Weights of a small GPT-style language model, trained from scratch on English Wikipedia.
Size: 8 layers, width 512, 8 heads of 64, MLP 2048 ReLU, 29.7M parameters.
Architecture: LayerNorm before each block, biases, tied embeddings, normalized queries and keys, capped logits.
Training: 566M tokens, 8640 steps.
MLP neurons of a small language model. Each row is named by its layer, matrix (down: output weights) and neuron, and shows model dimensions 16-143. Each number is 128 + 24 x the weight over its row's rms, rounded and kept within 0 to 255.
A block is one neuron, or neurons of one layer that tend to fire together. After each block is what it responds to, as a language model described it from the Wikipedia text at the highest values.

L2.down1256 [158 120 107 115  96  91 130 130 107 137 169 133  98 135 134 131 138 132 111 114 157 135 131 127 140 119 121 168 106 152  79 137 159 102 149  94 111 135 125 134 151  91 167 116 102  91 168 127 114 161 146 146  67 108 103 112  59  69 161 148 124 110 117 152 132 117 100 136 168 105 153 127 135 115 136 138 152 101 115 111 180 118 131 138  97 121 133 129 150 119 121 121 112  89 118 117 136 153  71 111  89 105 114 103 105 184 121 135 137 146 126 163 146 142 112 108 170 151 125  92 136  82 153 125 129 122 157 160]
Responds to: Short subword pieces in the middle of proper names, mostly surnames and place names in lists and tables, such as the "ta" in Brittany, "ca" in Lancashire, "que" in Marques.

L4.down574 [133 111 169 118 119 130 155 130 134 180 126 158 145 132 137 128 132 156 156 193 123 133 121 165 115 131 182 126 137 151 127 119 160 107 141 118 142 139 134 134 113 105 125 146 122 107  95  83 143  87  95 127 139 103 122 148  88 120 138 125 136 129 116 139 110 133 136 125 109  83 141 146 110 150 121 143 121 122 107 145 145 136  74  75 123 133 138 133 146 109 123 195 105 134 107 136 137 133  62 146 118 125 119 145 133 156 141 142 140 126 114  84  95 134 126 121 110 146 132 118 129 109 138 141 112 105 166 119]
L4.down989 [108 133 150 152 149 142 108 141 109  83 150 140 121 111 114 137 143 116  77 124 163  79 120 114 131 117 165 129  96 152  84 133 140 111 138 102 118 125 105 151 120 132 122 141 100 143  95 147 132 139  98  79 104 128 128 192 134 141 135 129 126 175 125 152 119 103 130 111 130 128 209  99 154 189 133 152 142 155  80 124 129 163 158  82 123 100 143 164 132 109 164 123 123  98 141 107 136 115 120 156 126 127 129 141  84 131 129 149  90 144 139 141 115 140 121 122 139 133 148 139 110 119 165 155 146  78 137 143]
L4.down1098 [116 138 104 126 119  89 134 134 124 114  87 178 144 108  86 116 151 115 106 144 156 135 101 137  99  95 113  99 122  93 116 139 180 192 138 136 121 138 124 134 119  86 142 126 127 100 103 137 131 167 138 127 136 148 135  91 131  90 159 127 141 126 132 133 115 121 128 145 122  93 138 136 142  96  70 149 143 114  77 129  68 138 138 124  78 110 122 104 144 137 100 149 103 126 142 173 127 163 114 168 131 134 116 140 134 173 120 137 138 138 121 148 141 109 136 114 172 118 167 127 134 111 111 130 149 117 162 153]
L4.down1224 [108 141  82 160 124  75 102 111 143  65  99  99 118 106 161 151 160 154  99 117 111 117  56 140 115 132 131 162 124 145 133 121 119 129 152 127 101 163 116 118 112 145 118 162 165 156 124 118 149 128 148 121 168 134 158 146 124 136 170 166  98 124 145  91 113 108 126 119 125 142 152 187 121 129 130 135 112 124 134 107 116 149  96 131  95 152 147 172 138  92 108  99 146  97 125 158 131 100 115  95  90 166 179 134 123 161 110 129 128 143 124 105 163 151  92 125 143 101 135 207 116 130 119 104 130 125  98 137]
L4.down1289 [133 156  92 133 116 116 127 164 169 107 152 114 151 178 127 147 141 147 154 109 120 107 112 159  85 132 145 121 106 130 126 144 123 104 140 121 107 116 160 117 151  96 127 154 167 101 106 124 130 138 125 124 159 131 154 142 121 141 149 128 114 129 111 137 148 168 169  85 129 102 138 144  56 137 131  87 119 136 128 127 109 117  94 128 131 134 131  97 116 135 131 141 116 146 160 145 166 146 183 144 144 130 113 126 139 141 144 106 160 147 180 105 160 128  69 125 139 168 136 126 156 118 107 142 140 126 144 129]
L4.down1296 [171  82 114 104 110 102 140  91 134 133 158 117 176 151  85 167 123 138 136  79  95 129 138 119 127 125  89 137 109 120 113  91 104 136 160 117 146 119 139 147  67 105 139 160 121 131 109 109 125 143  97 131 168  89 134  74 159  98 124  98 145 106 178 142  78 105 103 162 139 123  87 113 126 140 106  99  95  82 146 158 121  88 111 135 124 118 154 111 130 119 120 130 146 128 102 146  68 142  81 105 101 162  60 109 121 201 145 109  88 110 161 121 150 101 136 141 134 114 136 126  93 104  71 111 106 111 140  61]
L4.down1438 [149  97 156 123 149 173  77 124 133 122 146 131 170 129 161 108 153 136 117 140 120 114 126 113 132 138 122 136 107 145 123 112 103  88  92 156 197 119 116 163 141 124 126 131 121 155 126 132 132 109 125 144 144 117 134  79  98 118 121 114 137 132 126 138 124 109 168 159 135  97 168  88 126 135 138  97 144 126 127 134 150 163 110 166 122 120 132 139 151 102 110 133 156 136 147 122 115 129 169 129 134  89 100 166 165 156 160 185 133 128  95  68 126 116 160 154 122 120 141 151 164 154  98  93 138 139  81 101]
L4.down1452 [152  85 118 100 169 127 129  75 134 179 153 156 150 125 120 148 106 127 100 168 135 121 126 106 152  96 114 116 115  86  80 152 141 167 141 121 100 117 157 141 149 118 121 147 137 145 143 122 121  79 121  95 135 135 111 134 133 134 102 130 141  94 133 173 140 140 139 175 133 175 170 134 169 130 141  92  98 111 138 108 121 128 141 155 109 119 116 118 137 120 122 159 145 116  97 119 181  99 101 117 130 129 148 111 129 134 170  92  92 110 121  94 162  80 146 109 142  73 139 124 169 130 126  90 114 130 149 145]
L4.down1467 [117 138 113 157  94 129 143 115 143 145 133 134  98 147 133 181 129 147 161 131 106 116 126 126 159 137 111 146 168 111 148 140 122 111 110 106 137 141 130 137 158 106 157 171 113 102 104 120 104 149 100 113 115 130 128 118 151 129 138 138 124 105 147 151 134 154 101  99 101 115 115 115 184  79 142 108 149 132 139 147 141  97  74 136 102 123 110 120 125 134  94 138 145 166 117  97 144 109  86 162 126  77  92 137 123 120 115 157 125 114 169 170 187  78 127 109 129 115 143 143 134 136 129 140 113 144 107 163]
L4.down1517 [ 91 133 187 112 121 132 115 124 142 109 134 126 139 115 142 114 123  85 124 120 142 163 135 137 119 119  98 159 162 126 138 137  87 110  97 134 127 134 130 147 114 112 117 157  98 154 115 145 143  91 134 123 114 143 152 136 168 108  69 120 123 170 132 128  96 100 112 110 135 141 159 105 116 127 102 111 117 164  70 142 145 107 101 116 142 138 143 165 161 148 101 153 142 132 150  98 132 133 130 131 127  85 111 131 133 138 143 168 135  96 125 112 138  98 118 154 105 139 135 109 116 130 125 124 121 137 147 181]
L4.down1559 [104 109 144 105 152 103 116  79 129 116 152 121 121 100 122 107 123 111 121 146 159 133 148 138  99 163 165 136 160 124 129 127 103 139 160 110  97 124 148 159 133 100 163 141 163 145 145 148 130 139 103  70 168 141 140 137  57 148  90 140 151 138 125 154  99 127 136 178  98  94 121 147 111 147 110 115 124 168 139  95 135 114 123 177 100 183 128 107  75 116 100 146 142 130 114 104 115 150 138 102 112 105 173 110 155 111  89 119 141 108 121 138 142 113 121 170 130 108 117  89 137 181 144 121 156 159 148 115]
L4.down1866 [125 176 137  97 133 163 174 110 163 127 136 130 132 140 133 143 132 153 110 129 140 125  99 147 108  98  76  87 115 156 199  85 166 103 152 135 119 170 102 137 127 114 153 144 122 138 146 107 148 158 100 137 110 129 144 169 130 120 113 160 134 110 175 112  98 140 123 145 136 149 116 155 162  84 109  51 122 124 130 137 118 153 104  68 112  92 155 113 158  96 118 126 135 115 115 127 114 140 140 132 138 123 117 136 112 120 129 120 206 172 167 119 134 173 132 146 134 133 102 131 172 156 135 119 114 149 131 162]
L4.down1880 [149 129 145 152  97 138 124 122 140 141 140 151 127 137 146  87 116 130 154 116 166 102 135 115 134 106 120  97 107 171 145 113 168 131 144 160  83  97 102 138  98  98 133 145  87 131 129 124  98 112 110  77 122 124 122 132 124 127  86 123 122 141 109 135 153 133 149  96 143 124 136  99 116 145 133 112 124 163 131 135 133 163 153 151 135  93 163 139 133 123 127  97 158 105 133 143 173 104 169 129 133 138 118 145 149 111 149 137 164 112 112 124 124 113 133 151 165  83 124 116 125 125 129 108 136 143 133 135]
L4.down1888 [191 105 149 162 116 128 165 111 129  69 139 132 150 140 135  81 125 149 129 122 120  96 126 146  97 114 140 140 117 138 108 139 126 121 175 130 129 113 115 128 101 154 119 124  81 120  94 119 159 127 116 122 166 146 133 132 150 158 149 136 118 121 115 125 139  78 128 115 112 117 118 136 153  99 101  84 127 139  89 158 144 169 109 135 107 128 136 144 147 125 101 151 102  99 125 167 143 124  95 122 109 166 141 163 145 129 130 145 135 144 145 151 153 133 102 127 138 119 139  98 109 182 127 121 157 163 114 118]
L4.down1910 [123 133 127 141 146 106 108 140 140 140 165 132 126 137 135 170 114  94 149 133 113 108 117 136 128 130 124 129 108 155 144 130 154 166 175 157 119 221  84 176 162 144 124 131 143 149 115 113 130 105 113  98 123 119 147 160 124 123 110  89 123 132 109 144 137 148 110 123 166 136 146 131  93 128 130  88 116 199 131 100 158 152 136 138 152  93 146 122 101 162 116 134  96 132 105 135  99 101  97 108 130 164 147 137 132  91 130 129 153 100 154 133 159 155 117 128 149 134 125 133  91 179 137 123  90 153  94 120]
L4.down1947 [120 117  96 103 127 123 112 132 144 147 115 146 140 133  98 151 105  93 150 110 110  98 167 138 104 131 110 123 116 161 132  90  91 159 137 169 170 157 104 121 169 128  96  90 134 132 105 152 129 137 164 144 125  97 128 134 127 124 122 152 119 149 116  92 138 122 149 106 152 147 116 126 168 102 140 138 125 103 110 136 158 194 127 161 151 184  84  91  99 139 142 132 140 119 144 145 128  92 153 173  97 134 141  98 122 131 138 123 178 146 120 181 130 105 111 129 125 161 136 118  98 193 111 128 147  97 172 136]
Responds to: Fires on word fragments inside non-Latin names and glosses (Cyrillic, Japanese, Korean, Arabic, Gujarati, Greek), e.g. Андре-е-вич, 行; weaker on mid-word English pieces and coordinate digits.

L4.down14 [144 152 120 123 133 123 147 131 159  94 124 127 127 117 164 160 150 113 131  75 116 141 106 145 123 108 162 124 105 127 103  91 156 133 160 108  83 111 138 114 129 172  93 132 125  71 116  95  88 108 142  87 162 105 141 140 100 124 155 110 128 149 107 150 134 137 155 136 110 167 111  94 180 120 112 160 155 154 117 106 123 138 131 160 179 161 188 136 120 111 176 158 116 109 100 100 122 119  98 128 155 108  94 157 122 145 141 129 155 118 115 105 115 133 148 131 129 138 124 127 110  99  80 118 128 135 123 141]
L4.down89 [121 129 125 124 135 102  80  82 116  77 183 113 129 141 113 105 173 155 111 137 162 111 153 103 105  95 150 135 137 101 108 142 128 148  97 123 116 106  95  89  99 118 127  90 120 118 169 136  85  88 129 136 145 116 133 118 103 109 174  95 118 150 132 113 109 132 135 113 108 122 141 110 121 139 166 138 144 124  92 159 139 102 143 155 124 132 101 171 117 109 175 100 145 105 119 139 144 114 127 120 164 134 110 169 137 112 130 106 124 129 107 133 126  86 169  90 133 113 168 111 134 174 157 104 114 114 157 159]
L4.down513 [137 124  93 119 102 141 154 139 175 119 181 130 121 125 121 143 150 154 141 142 153 113  87 100 131 100 124 141 146 113 100 196 117 145 127 113 122 149  83 145 143 108 135 145 131  91 174 146 111 108 167 130 146 131  98  86 125 130 135 121 127 143 110 152 104 105 145 110 113 142 117 137  77 124 162 117 119 140 145 143 123 135  71 174 158 130 107 124 103 141 128 158 141 113 101 123  84 141 108 130  98 109 158 183 140 132 154 108 158 109 141 164 106 143 137 108 165  91 128 100 177 132 127 114 155 144 153 136]
L4.down627 [132 127 125 161 128 125  39 112 113 139 130 137 105 128  94 115 113 106 152 124 138 165 128  93 123 182 156 181 108 143 120 123 108 146 117 139 105 159 103 112 130 142 125  76 178 127 167 133 109 149 154  86 130 126  87  93  97 141 141  83 168 142 101 137 141 183 114 158 138 102 130 126 170 101 151 131 108 109 132 116 154 115 131  76 130 128 124 156 159 164 151 108 158 121 153 168 113 147 140  82 129  88 134  78 105 124 164 141 116  93 101 131 124 146 131 167 140 115 117 114 149 102 166 107 128 104 108 117]
L4.down646 [167 102 141  88 144 115 105 141 136 116 148 124 163  97 131 149 125 111 149 136 100  71 118 115 170  84 112 127 110 122 136 111 137 134 143 135 133 117 144 118 146 148 147 125 125 110 131 150 137 139 140 142 128 163 106 120 116 131 157 120 124 150 142 140  86  98 123 112 177  89 138 123 140 168 112 109 117 115 169 137 123  91 114 119 125 128  93 155 125 140 157 116 172 107 135 142 101 155 103 178 139 109 124 156 128 139 153 114 160 152 136 109 108 119 177 115 134 133 136 124 143  94 135 133 171 151 156 118]
L4.down722 [142 152 139 122 151 116  92 150 132  96 137 121 116 137 146 138 168 143 109 136  87 170 142 150 107 157 144 134 166 103 208 145 141 113 143 130 147 113 143 139 135  98 134 145 133 144 133 117  91 167 113 125 150 120  94 150 127  96  58 131 111 122 135 153 143 124 143 165 133  98 116 137 108 146 116  95 171 125 163 110 129 171 153 127 105 116 182 173 116 116 105 103 107 118 107 131 121 137 141 160 151 118  99 113  73 116 116 136 152 159 102 118 116 103 123 118 104 112 139 159 155 116 128 135 122 149 150 117]
L4.down805 [102 140 144 130 139 151 126 102 122 126 164  75  65 112 138 143  90 137  89 151 109 159 152 108 156 140 120 146 157 124 164 107 150 125 106 137 119 102 123 140 100 113 143 131 125 124 112  51 117 147 112  95 109 126 123 176  98  90 113 140 129 115 132 131 161 122 115 137 125  99 156 113 131 125 128 100 187 134 127 141 121 103 141 136  84 111 134 121 130 146 110 138 168 112 149 144 136 127 139 139 157 157 156  79 175 168 124 139 117 159 115 129 103 137 168 140  94 126  97 127 185 121 112 135 171 129 119 166]
L4.down873 [104  74 127  90 138 156 146 141  89  91 108 104 168 135 158 112 144 168 112 112 106 156 140 110 153 101 107 130 134  96 129 117 125 157 140 145 125  95 134 124 171 140 150 121 157 137 140 149  96 133 130 169 180 128 169 105 140 108 148 121 163 117  97 116 154 132 103 138 112  89  99 135 177 166  79 152 126  95 163 119 143 101 107 161 146 146 117 142 136 103 112 131 103 106 125 110 114  92 103 149 124 172 176 120 132 154 145 107 110 117 132  87 135 119 134 128 125 141 137 157 148 117  82 133 176 141 121 151]
L4.down964 [112 178 156 125 133 110 108 113 143 141 156 125  99 129 132 137 131 107 148 147 112 125 100 134 129 131  74 127 149 179 124 145 132 129 161  72 172 118 107 117 150 170 148 123  84  97 120 128 135  81 125 128 149 134 102  85 120 141 121 106 121 118  98 125 132 127 115 128 125  88 134 164 116  98 133 146 137 111 131 117 127 122 169 131 113 108 117 151 130 139 105 151  95 136 114 153 138 102 145 117 107 125 122 133 137  92 119  99 154 150 156 148  99 112  95 144 127 163 147 110 144 146 136 119 133 119 100 130]
L4.down993 [130 150 145 134 145 140 138 140 139 143 119 104  94 129 102 181 139 134 167 134 133  61 128 145 168 146 127 140 154 157 138 128 132 134 109 109 121 136 115 100 146 129 163 109 148 107  89 136 123 135 166 127 130 105 146 123  89 114 146 121 135 114 127 123 171  75 170 131 165 114 178 132 142 110 112 105 152 131 117 153 151 136 155 137 117  65 151  86 140 186 185 115 144 125  93  99 110 148 127 122 130  98 101 154 179 128  98 145 146 172  61 134 123 156 148 118 166 142 117 136 124 150 124 111 171 126 140 131]
L4.down1169 [135 155 145 128 145 120 149 110 101 116 131 122 149 144 164 127 148 122 128 152 143  94 134 129 133 139 145 121 127 133 116 109  62 152 115 143 135  83  92 146  88 140 162 129 152  90 126 121 132 159 146 134 130 120 146 118 119 136 136 132 155 181 116 152 136 115 141 145 145  91 121 155 127 150 133 120 107 102  99  99 153 122 114 102 115 141 123  96 147 104 161  93 128  92 151 122 137 113 137 104 127 136 129 127 137 176  81 145 149 106 106 116 131 151 159 138 141 110 112  71 163 155 122 133 138 125 130 107]
L4.down1185 [150 147 132 189  94 134 145 109  98 120 131 163 127 158 155 124 146 110 147 105  97 131 117 139  74 121 136  94 119 117 118 140 101 147 162 124 107 135 125 148  96 163 125 126 136  96 107 124 141 152 105 150 142 104 121 104 137 128 149 163 105 107 134 137 127 141 123 124 104 120  88 123 126 173 142 118 182 146 157  90 172 128  80 148 161 134 148 129 130 160 171 119  87 167 121 123 125 147 101 105 118 119  94 115 119 153 111 122 131 122  97 141 181 114  71  83 108 120  83  76 155  92 117 127 132 130 160 169]
L4.down1447 [ 90 115 127 134 127 105 140  89 124 138 164 124 157  76 165 111 148 166 121 126 149 136 106 113  98 122 123 134 127  90 134 157 110 168  96 127  94 151 131 156 129 113 132 114 158  88 108 148 118 111 129 105 148 131 153 142 134  71 153 119 141 144 122 115  81 129 147  99 176 152 156 154 163  88 106 166 139 139 137 150 130 128 141 108 118 167 106 184 109 125 132 125 144 153 156 149 112 168 127 100 180 147 123 128 125 103  97 149 120 125 100 157 102 131  92 127 134 135 100 102  75 143  81 124 155 110 109  95]
L4.down1612 [119 129 155 166 139  91 156 116 117 131 164 173 108 141 123 155 128 154 130  99 106 130 104 125  92  81 167 110 110 168  99 121 130 112 134 136 120 153 109 117 162 133 156  93 133 151 151 103 127 177 108 145 187 110 109 132 111 111 110 117 122 131 125 119 109 125 179  94 151 137 165 152 136 131 133 141  89 122  84 111 110 116 118  94 145 110  83 139 107  88 175 138  93 114 135 107 177 116 121 158 145 161 115 135 134 132 161 135 156 100 134 112 108  95 163 134 135 154 120 159 131 151 123 125 109  92 137 100]
L4.down1655 [151 140 147 139 152 149 140 115 129  94 133 120 121 161  95 135 162  71 126  97 111 109  95 180 135 122 159 102 108 109  82 109 115 140 121 156 147  78 174 132 144 141 147 111 114 126 121 161 131 131 150 130 136 128 127 157 131 152 149 132 104 126 142 114 137 119 126 125 133 159 140 146 124  74 111 144 101 144 134  90  83 156 173 141 112 139 109 134 145 135 142 131 163 144 111 116 146 130 115 158 122 151 140 118 156 112 169 125 132 132 136 127  85 155 154 151 120 148 131 139 140 123 153 147 137 148 119 168]
L4.down2028 [141 156 125  81 142 121  95 141 143 160 110 159  99 112 106 134 139 110  96 144 121 178 125 140 148 137 119 145 104 108 157 132 158 137 100 134 145 139 134 118  99  83 119 121 117 153 128  82 115 155  73 135 158 117 102 162 147 133 128 108 158 140 134 161 136 134 153 117  99 125 177 156 122 114 112  98 142 144 149 132 127 134 145 119 126 142 120 155 150 137 136 172 101 107 148  82  92  87 117 172 143 134 126 139 120 127  98  63 116 179 131 162 143 129 103 121 156 165 181 139 148 116 110 138 106 102  97 163]
Responds to: Short final or middle fragments inside a word split into several tokens, mostly proper names or foreign words, e.g. Polots-k, Darms-ta-dt, Pitchfor-k, Legis-la-tion.

L2.down796 [145  68 100 126 133 116 165 132 119  88 162 122 122 159 109 109  91 123 139 133 106 124 123 120 132 112 105 115 167 157 134 158 161 131 126 171 157 183 119 125 153 122  92 128 132 151 141 136 126 136 146  95 124 137 122 131 104 127 125 135  91 105 122 117 146 166 111  89 109 183  57 122 125 156 128 131 101  96 113 125 165 121 142 134 114 106 171 118 153 128 127 134 123 123 171 142 139 105  89 132 137 121 126 168 122 114 146 102 162 106 116 125 123 160 104 132 160 134 129  99  94 146 108 120 176 153 140 123]
Responds to: Mid-word pieces of non-Latin scripts in parenthesized native names (Japanese, Korean, Arabic, Cyrillic, Greek), such as 常栄 or Анд-р-еевич, plus double line breaks ending Wikipedia short-description or infobox lines like "American politician (1779–1844)".

L3.down135 [136 108 147 131 148 143 170 121 127  99 128 132 128 157 128 155 137 163 146 123 153  78  95 140 105  88 149  92 150 138 103 125 121  82 122 150 100 112 114 137 123 155 135 130 123 125 103 153 102 109 145  82 156 115 135 130  98 123 133 126 103 120  98 128 129 110 182 155 122 126 154 134 155 124  97  77 109 112 159 123 121  92 120 181  93 140 141 154 157 182  96 161 106 149 102 148 124 102 108 153 136 127  95 170 123 128 160 166 157 108  96 145 133 161 154 143 115 153 145 110 182  74 124 121 105 144 146 136]
L3.down176 [119 122 180 112 125 130  89 138 125 135 144  55 110 124 120 119 136 132  92 119 110  96 114  76 156 128 135 121 125 154 140 108 142 151 133 172  92 145  94 124  90 108 155 139 125 134 169  94 100 126 136 141 119 129  82 101 138 111 121 147 165 142 125 135 122 107 150 142 130 125 111 137  99 137  48  90 172 105 115 112 136 160 120 153 114 130 179 147 106  96 120 106  88 104 105 148 108 127  89  99 116 160 158 100 194 159 100 120 138 138 124  91 106 173 151 186 153 113 150 145 143 150  73 109 137 104 127 122]
L3.down674 [ 99 110 142 138 137 139 114 116 110 106  88  90 143 162 106 147 147 108 104 123 119  98 166 107 135 129 154 154 148 134 129 123 180 146 122 136 128 141  96 159 120 135  88 116 114 125  77 133 146  77 178 138 147 149 160 169 117 144 145 111 127 137  94 123 123 114  93 151 125 140  97 122 158 145  75 105 104 144 160 105 114 151 141 139 135 141 165 133 107 126 168 108 145 131 141 126 147 118 114 132 157  86 133 127 113 190 144  79 130 107 124 125 105 131 172 204 105 146 181 111 162 155 107 138 151 127  91 144]
L3.down1518 [117 127 161 146 129 138 181 102 163 120 105 131  94 170 125 113 165 111 140 139 152 204 105 161 134 141 153  81 139 120 109 155 123 138 157 156 134 130  97 146 101 147 109 155  96 118 104 147 143 117 110 113 157 127 174 147 100 122  98 138 126 143 134 143 131 126 112 121 113 126 176 102 148 132 165 117 152 101 169 122 112 131 118 126 143 118 103  90 145 150 143 147 119 118 115 101 176 149 147 102  56 127 123 152 131 124 141 153 157 109 154 148 117 116 133 111 151 168 137 155 203 102 141 130 135 127 156  91]
Responds to: The final piece of a long or rare word, like Secretaria-t or crystallograph-y, or the middle = closing wiki section headings like ==Development==.

L3.down597 [108 110 160 132 111 146 127 136 110  99 131 118 141 124 126  86 153 154 121  85 133 141 104 148  67 137 134 133 129 124 106 109 158  94 202 142 128 108 125 146 119 125 129 163 108 161 127 145 110 160 145 110 106 163  89  83 104 181 164 139 128 162 148  99 131 107 138 118 147 161 127 123 116 145 117  97 109 119  70 128 121 136 119 110 147 119 130 128 135 139 150 126 134 172 122 163 145 150  86 139 115 124 174 123 110 136 188 117 144 114 173 120 197  98 136 121 121 154 132 140 122 127  69  82 158 101 109  87]
L3.down618 [134 163 131 123 151 135 113 120 137 105 157 104 135 131 159 141 100 135  65  72 130 121 126 103 115 136 121 101 152 144 119 125 155 103 137 163 116 112 104 158 161 120 113  83 119 117 167 161 108 113 153 114 147 146 132 136 153 124 123  98 123 162 125 136  87  95 140 110 110  85  83 163 118 147  93 136 162 106  75 140 155 178 153 157  83 116 192 112 135 145 128  96 138 124 161 122 124 143 106 132 105 161 108 102  97 128  77 108 156 145  96 126 167 159 137 140 104 142 146 122 138  99 120 137  93 102 116 137]
L3.down861 [105 116  84 133 114  95 105 129 179 119 149 120 135 136 126 123 135 191 128 105 144 103 152 148 172 110 158 147 129 113 128 103 106  80  86 127  98 153 133 121 142 116 154 128 123 167 121 123 102  93 139 159 128 136 182 121 178 113 157 111 122 119 121 148  87 138 135 155 152 126 156 111 117  69  99 133 182 144 150 143 114  96  92 133 106  91  95 131 166 118 161 101 153 118 131 153 130 140 136 117 135 118 131 155 151 137 151 127  81 105 139 149 179 106 135 105 122 124 169  67 135 144 161 160  63 139 141  90]
L3.down1907 [ 96 159 127  99  95  77  94 145 143 129 130 101 152 143 147 145 104 116  76 107 141 102 171 126 148 151 147 151 128 150 119 123 146 155 109  97  87 103 123 151 108 144 167 112 129 121 141  98  82 123 129  97 149 110 138 142 120 154 161  97 115 100 153  84 159 184 147 134 112 165 123  87  97  79 121 127 102 173  92 107 121 127 108 108  98 131 117 138 108 131 120  85 128 125 155 115 152 144  81 136 128 123 115 112 183 124 105 128 119 130 142  78 151 129 157 145 132  70 122 138 149 116 121 100 122 133  96 129]
Responds to: Last subword piece completing a word split into several tokens, mostly European place names and surnames, e.g. Zalaegerszeg, Darmstadt, Sørgård.